config.toml
n_layer = 16
d_model = 256
n_head = 8
n_kv_head = 8
head_dim = 64
d_mlp = 1024
vocab_size = 8192
activation = "tanh_gelu"
norm = "layernorm"
norm_place = "pre"
norm_eps = 1e-06
positions = "rope"
rope_base = 1990.0
rope_fraction = 0.5
qk_norm = false
attn_scale = 0.125
bias = "all"
tie_embeddings = false
parallel_block = true
extras = ["capped logits"]
init = "normal"
init_std_qkv = 0.028
init_std_o = 0.00349
init_std_up = 0.028
init_std_down = 0.00247
optimizer = "adamw"
lr = 0.00161
lr_mult_o = 1.09
beta1 = 0.9
beta2 = 0.98
lr_head = 0.00921
grad_clip = 1.0
warmup_steps = 404
schedule = "wsd"
decay_fraction = 1.0
decay_shape = "linear"
final_lr_fraction = 0.1
batch_tokens = 131072
seq_len = 512
doc_mask = false
train_tokens = 842300000
steps = 6427
dataset = "wikipedia_en"
MLP neurons of a small language model. Each row is named by its layer, matrix (up: input weights; down: output weights) and neuron, and shows model dimensions 16-79. Each number is 200 + 20 x the weight over its row's rms, rounded and kept within 0 to 999.
Before each neuron's rows, "fires on" lists the tokens most often at its 100 highest values on Wikipedia text that the model never trained on.

fires on: "ul", "al", "u", " Clade:", "in", " of"
L3.up1019,217,179,172,202,183,183,175,171,192,156,177,185,203,213,193,161,194,179,190,218,177,172,166,179,208,310,179,210,159,205,183,177,183,216,201,191,178,185,227,207,207,174,180,174,203,190,177,203,181,203,204,199,178,172,219,221,200,218,215,176,163,194,225,172
L3.down1019,171,208,202,204,201,202,223,200,151,216,172,216,213,222,189,230,196,200,231,181,217,192,218,192,178,207,193,177,217,189,220,202,223,224,204,222,175,213,191,221,176,218,229,218,200,209,208,173,172,178,202,204,240,202,181,175,204,192,214,211,229,179,167,215

fires on: " of", "est", "ing", ":"
L3.up414,210,200,190,218,218,194,155,170,207,236,192,237,218,197,223,218,208,216,203,234,206,228,154,208,200,304,207,230,221,228,204,193,211,193,216,182,197,193,206,203,198,168,226,220,227,189,198,201,197,190,208,179,212,191,185,213,207,229,260,206,180,201,230,193
L3.down414,193,225,205,169,196,207,206,180,189,171,212,201,213,241,224,173,204,175,170,198,203,182,193,186,181,209,209,226,203,179,233,215,176,225,230,211,222,211,207,223,200,216,223,187,197,206,228,185,202,182,198,199,200,185,191,223,228,228,160,146,214,190,172,172

fires on: " or", " and", " an", " par"
L12.up435,220,205,182,199,206,215,195,201,204,185,231,189,179,211,197,220,196,205,146,229,211,244,226,153,197,216,216,197,198,185,203,194,193,177,187,182,205,229,210,218,196,214,203,186,196,184,189,221,185,165,218,162,194,201,207,211,233,209,214,220,183,178,202,196
L12.down435,203,194,195,180,167,174,195,217,204,217,201,229,218,208,197,174,205,206,196,170,212,167,218,218,216,214,167,203,159,225,201,206,208,221,168,214,195,174,192,170,233,196,187,199,211,196,204,166,169,209,168,214,186,190,232,192,181,214,167,186,184,173,196,192

fires on: " and", " &", " or", " /", ":"
L6.up892,221,209,196,210,194,183,206,229,228,181,218,203,227,214,229,227,200,186,209,198,194,186,195,158,191,205,215,207,214,192,220,206,168,177,196,185,207,220,137,198,198,157,197,250,201,167,175,201,182,192,169,192,198,179,203,224,230,243,189,246,215,171,198,208
L6.down892,189,220,213,184,205,237,218,237,175,196,191,195,185,181,207,230,208,213,180,181,213,194,219,160,215,189,163,219,196,188,202,213,199,208,179,195,171,193,194,213,248,197,193,185,183,161,204,164,164,205,173,201,215,191,177,194,194,180,196,222,150,191,240,227

fires on: " as", " |", " office", "age", " of", "z"
L3.up848,220,186,241,210,145,193,178,211,202,223,188,226,224,188,189,216,168,189,228,182,197,248,217,204,193,119,220,207,253,201,230,233,201,201,200,202,177,212,164,183,216,197,186,222,208,181,233,202,218,207,206,201,204,216,201,208,203,238,246,245,192,225,175,245
L3.down848,190,186,188,175,188,182,221,201,209,152,201,201,194,175,207,176,209,172,194,203,179,188,173,197,196,171,196,222,229,209,200,180,190,182,247,195,236,182,213,187,227,205,188,212,211,205,216,228,201,200,191,184,179,197,201,181,217,195,169,177,193,170,190,182

fires on: " f", "f", " sub", " ref", " B", " main"
L13.up952,221,235,203,178,228,214,195,208,194,183,256,187,208,193,233,201,218,194,171,206,236,224,188,167,239,192,215,196,223,180,226,185,208,198,192,199,180,213,201,185,218,199,230,194,256,220,188,215,213,179,204,199,179,173,213,203,206,201,167,170,192,209,189,190
L13.down952,194,192,187,171,188,220,199,187,220,213,203,184,201,201,195,176,206,184,235,228,230,209,226,189,180,193,201,202,184,198,196,207,199,176,195,220,210,177,216,188,197,213,190,217,187,194,210,229,190,210,200,207,216,216,195,200,175,212,184,216,197,198,198,178

fires on: " to", " David", "e", "i"
L5.up831,171,200,239,208,212,205,212,183,233,213,234,188,193,221,226,224,190,187,175,206,204,194,192,193,220,190,195,194,205,181,216,224,168,204,219,211,213,206,201,210,198,216,184,209,255,180,233,215,183,222,198,182,211,219,201,224,181,201,219,226,188,164,216,201
L5.down831,187,229,192,182,197,237,206,237,205,206,170,235,194,213,189,216,200,178,200,184,194,198,217,187,173,186,204,196,225,229,216,217,214,187,181,211,156,204,197,226,250,204,236,173,173,206,185,201,196,201,182,197,208,171,182,199,205,174,218,191,206,213,174,209

fires on: "an", "er", " center", " Castle", "ad", "ar"
L10.up209,177,204,180,206,196,172,178,189,205,233,210,196,175,191,206,224,183,216,178,224,200,201,200,177,167,193,228,220,167,197,211,169,221,177,184,186,215,185,202,188,187,191,195,185,240,199,218,210,193,226,156,189,228,231,151,204,212,241,183,198,201,196,198,202
L10.down209,201,200,211,212,163,211,202,187,188,187,194,194,193,199,181,191,237,203,204,214,191,160,187,221,179,197,174,207,210,237,209,213,225,221,226,212,214,198,224,193,217,202,232,210,198,193,185,175,177,197,205,173,205,200,220,180,185,187,223,224,221,196,205,218

fires on: "in", "ic", "o", " Pro", "ote", "ine"
L6.up40,206,224,218,166,205,213,200,216,212,229,198,193,220,189,227,211,186,189,166,161,229,182,203,219,201,201,189,219,210,219,189,216,199,211,165,193,200,209,234,176,230,198,219,235,225,218,178,177,201,209,202,163,182,217,174,199,201,224,197,229,204,207,222,208
L6.down40,203,174,199,209,136,208,161,213,159,200,201,200,190,189,197,185,250,201,212,212,208,208,196,187,183,208,212,206,154,189,199,200,185,188,218,188,172,197,210,204,189,200,177,202,159,193,188,193,219,186,241,190,166,212,211,195,223,160,231,210,186,191,196,205

fires on: ":", " per", " of", " –", "U", "ual"
L6.up177,198,207,197,234,204,221,193,217,190,203,212,196,220,197,232,205,188,218,209,215,198,258,148,189,199,132,234,209,211,178,224,189,151,211,187,227,202,198,215,221,211,191,227,210,227,201,203,215,193,198,235,226,235,232,217,183,199,233,220,209,210,202,230,192
L6.down177,205,191,184,187,218,173,153,189,192,186,178,194,210,216,223,217,173,165,175,208,196,184,213,201,202,194,194,214,214,218,169,202,239,190,255,216,230,186,210,224,201,211,192,192,180,232,211,198,193,164,183,201,175,213,195,198,193,185,162,184,215,184,157,202

fires on: "el", " War", "ial", " Union", "uel", " |"
L6.up549,191,156,181,196,174,150,176,165,188,164,188,180,180,176,178,166,162,176,204,214,165,165,170,169,178,194,166,207,183,202,204,223,186,189,164,182,196,193,203,197,202,177,184,190,188,186,179,192,170,204,196,181,191,192,191,199,196,191,188,218,150,190,215,165
L6.down549,176,229,167,162,168,196,181,212,207,210,204,226,211,201,229,218,187,200,201,208,196,211,225,216,159,207,197,190,253,197,216,187,223,194,204,234,230,223,193,212,187,235,185,201,185,202,187,195,169,182,203,195,211,198,196,161,227,226,211,211,240,211,191,210

fires on: " |", " (N", " :", "an", "inus", "al"
L3.up191,179,194,206,200,235,181,193,206,178,200,199,173,208,192,212,172,211,201,220,180,183,177,221,193,179,210,199,214,149,199,195,188,215,209,181,206,176,183,245,226,173,213,202,173,183,191,212,187,200,179,215,227,164,196,188,199,195,188,194,192,186,198,188,191
L3.down191,179,181,223,232,223,215,205,222,196,222,190,219,207,222,190,246,176,210,228,201,199,204,201,209,222,174,187,194,166,176,215,194,245,170,172,175,162,195,188,146,212,225,190,228,204,191,171,205,171,216,196,211,190,212,212,178,180,202,214,240,205,204,201,223

fires on: " |", ":", "ing", " of"
L3.up442,215,211,188,228,183,195,175,203,224,164,195,224,202,219,215,192,187,206,202,214,205,175,220,186,195,304,229,206,193,207,190,178,205,248,203,215,227,200,225,196,190,184,210,201,237,201,197,207,198,220,196,207,185,189,218,211,222,231,218,195,177,206,244,186
L3.down442,206,208,193,180,187,213,237,221,195,182,188,218,205,193,178,205,206,197,174,190,197,236,201,206,158,209,174,163,244,177,193,182,193,178,223,226,203,207,163,191,160,185,204,181,210,196,188,216,178,167,201,200,239,207,207,177,175,235,204,184,211,184,169,157

fires on: " of", ":", " into", "er", "in", " by"
L3.up836,202,185,191,213,224,183,185,199,207,197,206,213,191,191,207,200,196,201,195,232,191,205,191,171,196,290,190,215,183,234,188,178,199,218,192,203,221,197,209,220,160,176,200,206,224,196,201,193,200,190,212,198,181,185,213,205,207,203,186,183,170,249,228,194
L3.down836,207,235,211,187,211,234,217,211,168,174,188,229,226,221,212,208,195,196,182,174,189,211,205,196,171,222,194,190,238,167,203,205,226,227,233,227,192,208,180,211,192,229,242,209,194,197,200,203,179,201,206,217,241,185,186,205,192,212,205,169,235,182,187,188

fires on: " the", " The", " its", "'s", "'"
L13.up256,212,203,194,190,217,222,207,209,209,217,198,187,209,189,210,199,223,170,210,218,205,223,184,177,209,209,225,195,165,157,220,197,207,167,202,247,199,209,181,191,209,205,219,200,231,222,222,213,205,200,204,175,197,186,181,162,179,215,199,213,236,170,188,161
L13.down256,214,172,226,185,214,194,216,223,209,203,201,226,216,179,216,176,173,219,191,185,173,201,219,208,201,201,193,190,169,203,204,209,197,220,197,198,227,167,182,213,223,188,217,156,206,172,200,186,198,200,205,153,189,205,170,143,173,199,215,219,198,193,212,206

fires on: " two", "y", "u", " three", "our", "en"
L7.up168,196,211,207,155,227,196,190,202,211,230,210,194,192,191,184,223,199,179,201,195,224,193,151,207,155,204,196,202,230,200,204,189,190,206,167,223,225,199,189,188,178,232,216,191,225,185,170,181,182,180,172,198,196,215,205,227,203,219,171,243,213,197,218,193
L7.down168,200,189,202,165,197,206,203,207,190,189,186,227,179,201,190,213,179,209,198,216,145,219,231,186,220,201,208,187,165,191,214,216,170,218,200,174,198,204,197,218,188,194,228,193,154,211,227,211,206,196,236,168,223,211,197,237,241,199,223,191,216,178,210,173

fires on: " on", "On", " of", "'s", "ish", ":"
L7.up658,207,202,198,184,224,218,198,206,213,172,184,247,208,216,195,229,201,201,191,152,190,201,214,200,177,205,253,189,186,186,206,180,173,209,192,189,172,179,185,198,202,207,184,157,212,191,198,201,198,206,170,210,229,236,224,167,205,194,207,211,175,212,209,185
L7.down658,203,199,205,243,216,167,184,209,200,220,195,160,203,202,229,192,203,210,193,274,209,207,209,201,227,200,161,210,207,202,212,208,237,195,219,241,228,207,200,191,229,220,205,204,185,195,200,214,176,201,218,161,154,206,203,216,178,208,218,182,195,190,208,211

fires on: " New", " App", " Cost", "ap", " Red"
L12.up601,223,194,200,166,223,178,189,208,241,216,227,194,210,207,179,204,197,171,218,193,248,175,168,218,192,174,211,219,226,176,196,205,188,158,186,219,219,200,207,227,215,195,227,196,204,207,235,219,195,210,222,185,202,198,203,178,208,214,164,161,199,222,225,180
L12.down601,189,204,211,215,165,210,189,193,191,172,206,192,175,231,231,166,223,220,195,205,211,196,172,177,213,200,223,213,203,206,169,207,224,249,171,165,221,228,228,178,164,189,192,224,166,229,193,203,199,186,176,219,178,205,194,202,199,194,222,213,227,239,168,183

fires on: ",", ":", " |", " to", " del", " a"
L11.up426,183,172,214,220,225,218,210,213,211,223,217,183,190,180,245,202,173,186,189,206,187,217,186,173,218,217,173,191,219,200,243,241,202,185,195,209,189,177,194,201,198,237,156,172,214,148,190,203,199,252,195,193,197,223,152,187,223,210,182,237,164,189,178,208
L11.down426,221,221,201,181,176,193,183,212,188,198,194,217,179,203,164,194,216,204,208,205,215,181,210,231,204,180,223,192,193,223,183,176,206,208,198,188,183,211,196,156,207,153,231,229,192,228,215,202,213,160,234,211,226,173,212,220,171,186,202,174,229,205,227,193

fires on: "all", "ight", "y", "ale", "our", "al"
L3.up138,173,246,193,163,205,177,238,247,164,194,208,198,194,184,202,213,160,192,196,162,193,214,211,180,185,219,206,165,210,195,194,174,159,197,173,237,172,228,188,149,209,198,220,171,233,182,182,191,207,177,171,206,191,184,196,223,223,234,227,230,192,184,220,220
L3.down138,206,206,196,185,182,197,196,192,196,201,208,212,235,194,202,215,209,187,226,185,187,224,220,193,219,196,208,195,214,211,228,202,221,190,238,188,168,189,206,201,212,211,230,187,161,207,175,158,209,208,167,210,211,206,207,179,216,214,207,183,216,198,210,202

fires on: "el", "ater", "an"
L7.up230,195,188,189,216,168,181,186,204,169,171,186,156,181,201,190,204,200,198,207,193,194,179,231,199,194,182,168,207,187,187,173,177,177,220,175,218,216,193,234,181,166,228,200,191,195,202,153,213,187,224,200,222,187,177,193,178,222,195,178,214,200,203,194,166
L7.down230,191,183,180,210,144,237,240,216,208,227,198,209,188,202,176,201,197,240,206,211,225,237,203,228,189,189,190,172,222,187,208,194,211,146,180,198,183,190,211,210,207,220,183,203,204,178,194,182,164,190,196,179,209,248,201,176,219,184,214,211,202,222,174,198

fires on: " over", " out", " up", " under", " By"
L3.up907,190,224,181,210,214,214,221,170,207,233,192,261,212,180,178,205,189,156,222,209,195,182,197,197,188,197,191,193,204,226,201,186,176,204,190,181,209,196,209,188,207,188,197,183,191,222,171,195,209,200,212,229,209,224,207,236,196,244,162,213,225,221,218,175
L3.down907,213,152,212,215,194,158,225,181,210,234,178,210,201,228,208,189,179,184,211,219,170,197,207,194,204,188,186,215,174,202,168,214,207,220,206,232,199,185,215,226,177,201,217,196,190,209,234,195,210,228,207,198,201,228,181,194,192,174,175,210,211,199,169,217

fires on: "in", " of", " been", " |", "ole", "ear"
L3.up205,208,185,157,210,191,196,178,201,204,224,193,206,219,188,184,199,194,228,209,242,174,195,204,184,223,321,185,254,193,209,200,189,217,210,205,189,205,185,250,201,191,197,231,245,223,220,225,204,197,199,209,196,166,194,226,235,200,194,223,231,200,224,227,209
L3.down205,179,235,217,178,184,205,207,181,205,186,212,211,227,232,226,217,214,189,191,160,229,227,220,184,197,210,222,244,223,225,211,193,215,251,191,249,205,233,217,204,203,252,222,190,195,200,237,210,189,183,202,218,227,203,210,205,221,219,201,163,244,211,163,201

fires on: "ar", " Mar", "at", " Al", " |", "an"
L13.up385,181,207,160,209,228,197,202,218,201,211,211,200,170,201,229,186,197,210,182,198,208,200,201,227,201,199,236,195,195,201,239,163,165,189,181,171,195,213,204,201,163,196,217,176,209,216,222,229,160,208,166,197,193,223,169,201,195,227,187,207,193,163,180,180
L13.down385,229,190,238,192,207,185,215,180,203,189,182,190,225,202,218,202,213,195,227,222,178,189,187,178,163,141,211,203,180,201,209,218,215,183,201,219,185,148,181,203,228,182,182,209,202,208,234,209,182,182,215,211,197,185,209,216,201,190,217,189,195,224,172,234

fires on: " the", "'s", " The", " important", "o", " No"
L13.up683,192,212,210,197,217,205,233,226,186,178,185,224,207,161,189,203,190,192,212,183,199,238,185,183,172,203,188,217,201,186,251,200,165,169,195,201,199,204,202,195,188,174,208,193,208,216,210,187,171,219,169,200,184,222,193,200,158,257,192,219,228,168,210,201
L13.down683,198,174,209,213,208,206,190,231,171,197,187,233,224,223,199,229,213,245,227,226,197,218,206,188,181,208,227,183,181,217,183,221,218,177,178,214,250,185,199,189,192,183,225,173,212,198,204,222,164,202,212,193,208,196,184,222,213,220,187,191,161,205,224,174

fires on: " of", " de", " to", "u", "ing", "en"
L3.up160,216,196,226,202,205,212,185,175,189,116,185,196,202,219,200,186,225,195,189,202,219,232,246,221,199,126,223,186,158,213,203,186,188,217,229,189,171,186,198,199,202,190,143,179,215,190,184,198,176,195,200,213,219,189,221,202,186,227,211,214,171,215,220,199
L3.down160,216,207,176,213,211,204,224,237,180,179,152,224,201,196,184,184,205,215,206,212,218,177,211,187,191,228,191,165,219,185,230,198,239,192,247,231,189,178,195,180,203,228,230,219,195,227,206,175,183,203,198,205,215,197,179,173,220,188,218,219,208,175,143,195

fires on: " died", " of", "ate", " killed", "u", "od"
L3.up467,210,189,157,218,202,174,173,209,202,173,181,198,184,206,201,168,189,165,197,197,175,222,229,164,181,180,185,224,135,206,206,190,198,210,192,195,183,175,230,210,220,190,148,187,199,179,197,206,171,190,194,213,170,180,229,209,189,189,223,198,175,159,189,173
L3.down467,190,185,193,200,184,224,230,182,169,213,177,208,221,209,179,208,217,205,206,181,179,197,212,242,199,193,194,189,220,218,243,224,220,189,217,190,162,223,187,210,179,193,222,205,235,217,216,201,175,213,196,198,229,179,182,163,189,201,181,227,207,169,182,218

fires on: ":", "'s", " gen", " Oper"
L7.up848,214,191,178,191,188,225,231,242,184,227,186,228,215,182,224,229,184,192,231,205,168,191,165,186,206,202,177,229,205,209,217,200,194,215,180,182,233,195,243,189,215,195,192,188,221,198,203,230,210,207,163,181,200,185,184,215,216,222,166,219,221,171,206,198
L7.down848,189,213,214,196,185,169,191,168,210,171,161,201,196,242,214,175,183,198,199,203,203,155,166,218,201,188,212,181,186,167,181,212,199,177,204,235,188,201,201,255,202,228,201,185,213,171,198,184,170,176,209,219,244,195,179,170,193,153,223,209,201,220,213,203

fires on: " of", " kill", " in", "af", " on"
L5.up74,206,213,224,170,232,207,176,208,185,157,203,179,240,188,199,209,170,168,171,157,203,246,205,185,193,223,233,186,218,161,212,219,158,239,213,187,203,144,201,177,189,157,213,168,197,194,223,212,233,219,186,184,222,179,157,174,210,195,225,221,226,188,222,186
L5.down74,189,180,206,191,176,186,197,172,233,219,222,212,193,232,214,198,215,199,225,239,219,194,192,217,218,200,201,219,180,238,169,175,239,185,188,212,189,215,208,211,196,234,204,226,175,200,201,193,172,192,235,203,192,211,201,195,184,202,182,204,180,204,163,227

fires on: "in", "=", ":", "et", " from", " of"
L6.up460,212,215,169,229,213,206,199,197,172,215,210,233,230,192,199,193,165,209,198,216,203,211,128,214,197,168,235,206,198,190,194,232,176,212,222,210,217,212,238,220,208,199,257,215,213,192,195,219,198,191,203,196,228,204,189,204,200,224,252,210,221,190,215,161
L6.down460,169,180,169,180,204,214,201,192,220,191,200,193,236,221,207,217,198,167,224,217,204,182,202,206,177,202,211,196,207,202,210,162,234,214,216,185,197,210,210,197,220,192,164,197,159,210,214,198,203,174,174,218,199,220,183,190,232,188,156,217,220,239,170,200

fires on: " |", "ard", " SR", " soc", ","
L13.up677,178,215,208,209,229,217,205,186,195,200,209,193,212,190,204,185,207,191,188,211,220,221,226,204,224,200,186,216,227,177,201,219,190,215,200,173,225,157,220,178,229,226,195,178,185,182,215,192,189,218,191,241,228,189,173,196,198,188,187,225,166,228,224,243
L13.down677,222,193,197,238,216,183,174,242,212,216,212,222,170,196,201,208,201,209,211,178,183,175,211,195,165,217,220,202,211,238,177,170,188,200,194,223,157,235,198,213,195,156,184,202,218,224,200,200,178,194,193,156,203,234,222,204,175,243,227,189,205,219,164,181

fires on: " was", "s", "es", " is", "'s", " having"
L5.up361,241,230,175,208,199,225,215,186,224,230,189,192,204,184,188,236,213,174,191,189,203,192,182,175,206,205,194,204,180,204,213,187,196,180,203,216,234,253,197,199,199,219,198,185,195,209,186,220,207,193,186,174,197,185,190,176,176,163,218,195,185,224,202,193
L5.down361,207,219,204,196,209,185,194,206,183,191,182,200,180,187,180,184,213,206,202,249,213,217,195,229,240,209,149,228,165,195,203,219,203,152,220,167,206,203,188,175,240,230,178,178,231,201,209,182,196,177,212,201,196,240,205,177,208,202,169,204,208,200,207,175

fires on: " are", "it", "ar", "ind", "at", " consists"
L6.up126,182,231,232,204,190,214,202,188,205,170,172,223,199,206,234,227,179,201,179,185,184,180,229,200,197,169,202,167,197,180,197,199,202,245,214,198,232,214,193,217,185,179,194,201,211,222,212,214,220,210,181,198,186,215,191,199,181,223,217,224,172,213,196,232
L6.down126,193,176,202,163,217,184,192,197,216,195,179,199,186,216,221,195,212,208,191,228,214,202,216,214,230,193,164,202,201,188,200,204,230,207,164,206,201,206,173,212,192,226,224,176,172,205,196,228,213,198,229,196,194,211,212,188,218,189,192,206,157,192,196,193

fires on: " inter", " of", " surv", "al", " been", " are"
L3.up314,204,195,152,207,200,179,182,172,191,173,193,193,203,217,177,168,189,190,189,218,170,175,166,185,199,325,170,235,159,205,191,185,203,205,204,181,177,181,215,223,186,182,185,192,202,189,205,181,181,203,202,201,164,171,242,213,201,233,203,205,181,167,220,175
L3.down314,147,212,204,206,214,195,219,190,194,221,164,192,211,205,191,211,198,217,250,166,209,182,235,189,199,228,236,190,202,194,212,163,250,220,206,216,175,189,213,183,184,217,227,193,202,189,204,199,168,200,189,179,240,210,167,191,190,193,202,225,213,198,149,192

fires on: " of", "in", "at", ":", " short", "ision"
L3.up463,213,211,175,226,223,213,203,220,222,181,192,209,208,204,177,208,187,220,189,223,200,219,233,215,204,198,193,233,177,213,206,215,190,225,213,198,218,202,202,205,206,179,213,229,225,222,203,218,178,228,193,198,198,194,213,205,205,235,203,223,209,236,211,205
L3.down463,183,218,180,186,178,178,229,180,173,210,201,212,198,193,219,193,228,191,205,188,213,199,189,203,193,211,192,189,252,219,220,183,188,213,232,203,205,209,223,200,192,196,186,195,196,212,244,203,196,195,214,191,211,183,178,184,190,183,206,186,193,173,165,168

fires on: "a", "e", " to", " must", " and", " shall"
L11.up336,179,224,199,185,213,187,225,224,241,225,226,181,190,195,247,216,184,192,189,196,177,216,197,200,197,173,195,211,207,196,198,214,189,186,195,179,189,216,182,209,197,154,199,211,215,222,180,218,185,212,183,185,250,201,203,240,201,230,214,232,208,196,220,198
L11.down336,194,193,203,194,208,199,220,222,232,191,218,212,219,167,225,167,200,172,182,207,217,164,232,241,200,172,217,226,206,202,216,211,223,173,223,241,193,227,219,203,214,181,174,182,190,203,188,186,200,200,188,209,194,168,200,191,175,237,218,192,160,212,197,179

fires on: " is", " was", " P.", "p"
L13.up293,197,190,176,222,228,175,235,165,225,198,206,223,201,169,215,212,199,202,168,192,219,194,165,166,183,169,171,186,209,187,207,179,183,206,183,211,233,224,199,177,170,230,228,191,233,228,213,203,208,203,218,193,189,194,190,229,212,175,212,185,176,188,186,213
L13.down293,211,201,214,211,172,195,195,220,186,198,136,217,187,230,204,227,178,192,207,210,219,201,189,179,183,189,198,211,184,190,228,210,184,187,205,203,208,212,187,227,216,174,215,184,203,173,204,194,204,204,186,196,213,221,193,203,236,191,195,209,197,159,184,172

fires on: " |", "D", " Club", " of", "ate"
L3.up389,224,187,231,212,194,196,208,193,194,230,199,211,217,195,155,225,204,204,199,177,222,187,216,206,202,195,217,197,231,211,225,232,196,187,208,198,197,210,191,189,196,215,214,207,212,198,225,198,186,210,196,175,233,212,193,205,231,255,204,243,203,215,187,241
L3.down389,192,188,231,175,176,187,230,181,209,179,199,209,186,175,180,176,198,179,180,218,183,180,184,191,187,199,245,238,232,195,193,213,180,193,204,183,244,173,193,217,220,204,186,202,186,189,228,197,221,210,193,202,218,197,193,202,218,186,211,195,180,214,213,211

fires on: " al", " =", " |", " of", "=", "es"
L6.up835,201,161,238,211,209,190,196,179,191,222,210,194,234,208,200,172,173,208,218,225,177,238,185,213,167,174,218,190,213,201,200,237,198,233,206,200,187,185,208,203,210,173,190,205,214,176,188,192,185,154,244,176,210,186,200,195,196,208,226,195,177,202,194,200
L6.down835,190,205,202,175,220,202,174,196,225,185,194,213,182,216,210,244,187,182,207,227,201,208,201,217,187,209,207,196,220,221,214,161,229,177,257,213,230,218,186,215,231,212,172,221,175,223,199,186,220,178,199,208,232,211,212,186,192,210,199,192,228,220,161,190

fires on: " of", " under", " over", " (1", "op", " at"
L10.up538,224,187,215,222,212,175,219,190,197,204,202,231,180,182,198,247,205,189,218,204,193,223,181,156,184,183,228,233,192,228,230,195,167,191,184,167,226,195,202,185,189,233,218,213,224,202,158,169,233,209,172,205,220,207,228,178,236,209,195,202,193,217,251,241
L10.down538,228,208,182,201,198,198,226,189,199,222,196,239,233,253,190,193,210,178,187,209,193,209,166,188,202,193,210,197,183,187,165,183,198,190,182,219,224,218,220,234,180,217,212,198,195,229,194,215,171,195,200,198,205,168,202,213,201,217,138,212,192,209,178,205

fires on: "ber", " up", "ult", " |", "cted", "in"
L3.up343,172,208,161,215,216,191,165,211,190,176,204,198,205,189,179,200,190,232,193,222,195,162,194,180,183,271,200,233,178,186,175,197,185,229,186,192,222,189,202,228,155,185,231,229,205,223,213,182,178,211,191,194,167,185,211,196,198,198,171,216,206,216,189,205
L3.down343,176,217,193,195,168,204,228,186,222,219,207,190,193,198,208,221,204,211,211,171,215,203,199,182,199,244,192,204,204,237,195,182,195,186,186,194,191,215,224,167,179,221,185,182,204,192,222,243,200,192,200,204,200,184,197,213,167,204,210,186,215,203,178,156

fires on: " of", "st", " |", "end", "ing"
L3.up55,217,194,207,205,193,216,187,191,181,176,203,215,230,195,217,227,184,221,216,180,189,232,208,202,198,64,239,222,180,183,205,201,177,204,189,189,183,178,169,180,199,186,197,195,202,223,203,219,196,200,190,180,216,191,194,172,212,222,231,240,199,227,203,168
L3.down55,179,197,189,194,151,167,173,218,230,182,200,169,212,211,198,164,212,180,166,209,197,180,198,153,198,185,181,213,255,200,221,223,180,186,226,227,241,212,210,210,199,218,203,198,186,204,212,189,166,190,206,197,195,178,203,163,207,179,171,174,191,202,189,196

fires on: "in", "ear", "atter", " of", "al", "ter"
L3.up514,209,159,171,182,207,196,203,181,194,226,202,201,212,191,174,191,196,238,202,235,170,186,172,202,210,323,127,204,167,199,189,191,224,186,205,193,213,178,187,211,182,168,216,221,206,209,195,195,182,199,202,169,200,188,187,202,199,225,192,190,165,230,205,194
L3.down514,208,236,200,188,186,165,170,189,154,183,196,175,209,203,219,206,194,179,172,171,224,204,185,207,204,206,202,224,219,186,177,187,211,231,213,225,227,241,213,231,191,249,240,187,186,227,245,194,194,165,197,203,231,188,200,193,211,196,229,182,225,177,176,195

fires on: " |", "y", " ins", "=", "es"
L6.up709,181,191,207,213,181,195,209,194,194,203,211,169,199,182,191,189,159,217,203,221,184,226,176,223,178,138,172,205,222,216,209,232,194,219,224,197,207,185,180,189,182,161,183,208,182,188,189,170,174,158,213,166,205,167,199,171,171,204,215,191,186,220,196,173
L6.down709,214,223,182,182,186,199,182,178,205,188,190,211,186,203,234,201,185,174,178,202,219,178,205,208,174,209,197,193,239,179,204,200,209,222,219,239,228,212,228,243,234,192,159,191,203,216,204,204,198,205,191,205,173,205,206,167,239,193,195,188,203,194,183,217

fires on: " of", "ul", "ear", "in", "ag", "u"
L3.up153,203,176,192,210,192,196,178,188,193,162,206,209,206,204,180,188,205,214,166,218,194,198,205,198,190,295,174,234,194,212,194,190,210,224,217,187,202,180,189,234,217,176,199,237,211,195,194,178,165,181,225,183,190,184,234,226,211,250,218,176,159,208,207,205
L3.down153,205,233,187,175,182,218,220,183,166,182,194,204,201,229,210,187,210,184,163,205,207,203,190,178,193,230,222,187,210,204,216,171,208,218,216,230,209,228,216,214,200,232,240,188,198,203,222,190,183,203,188,213,233,197,192,217,218,195,213,192,227,176,163,202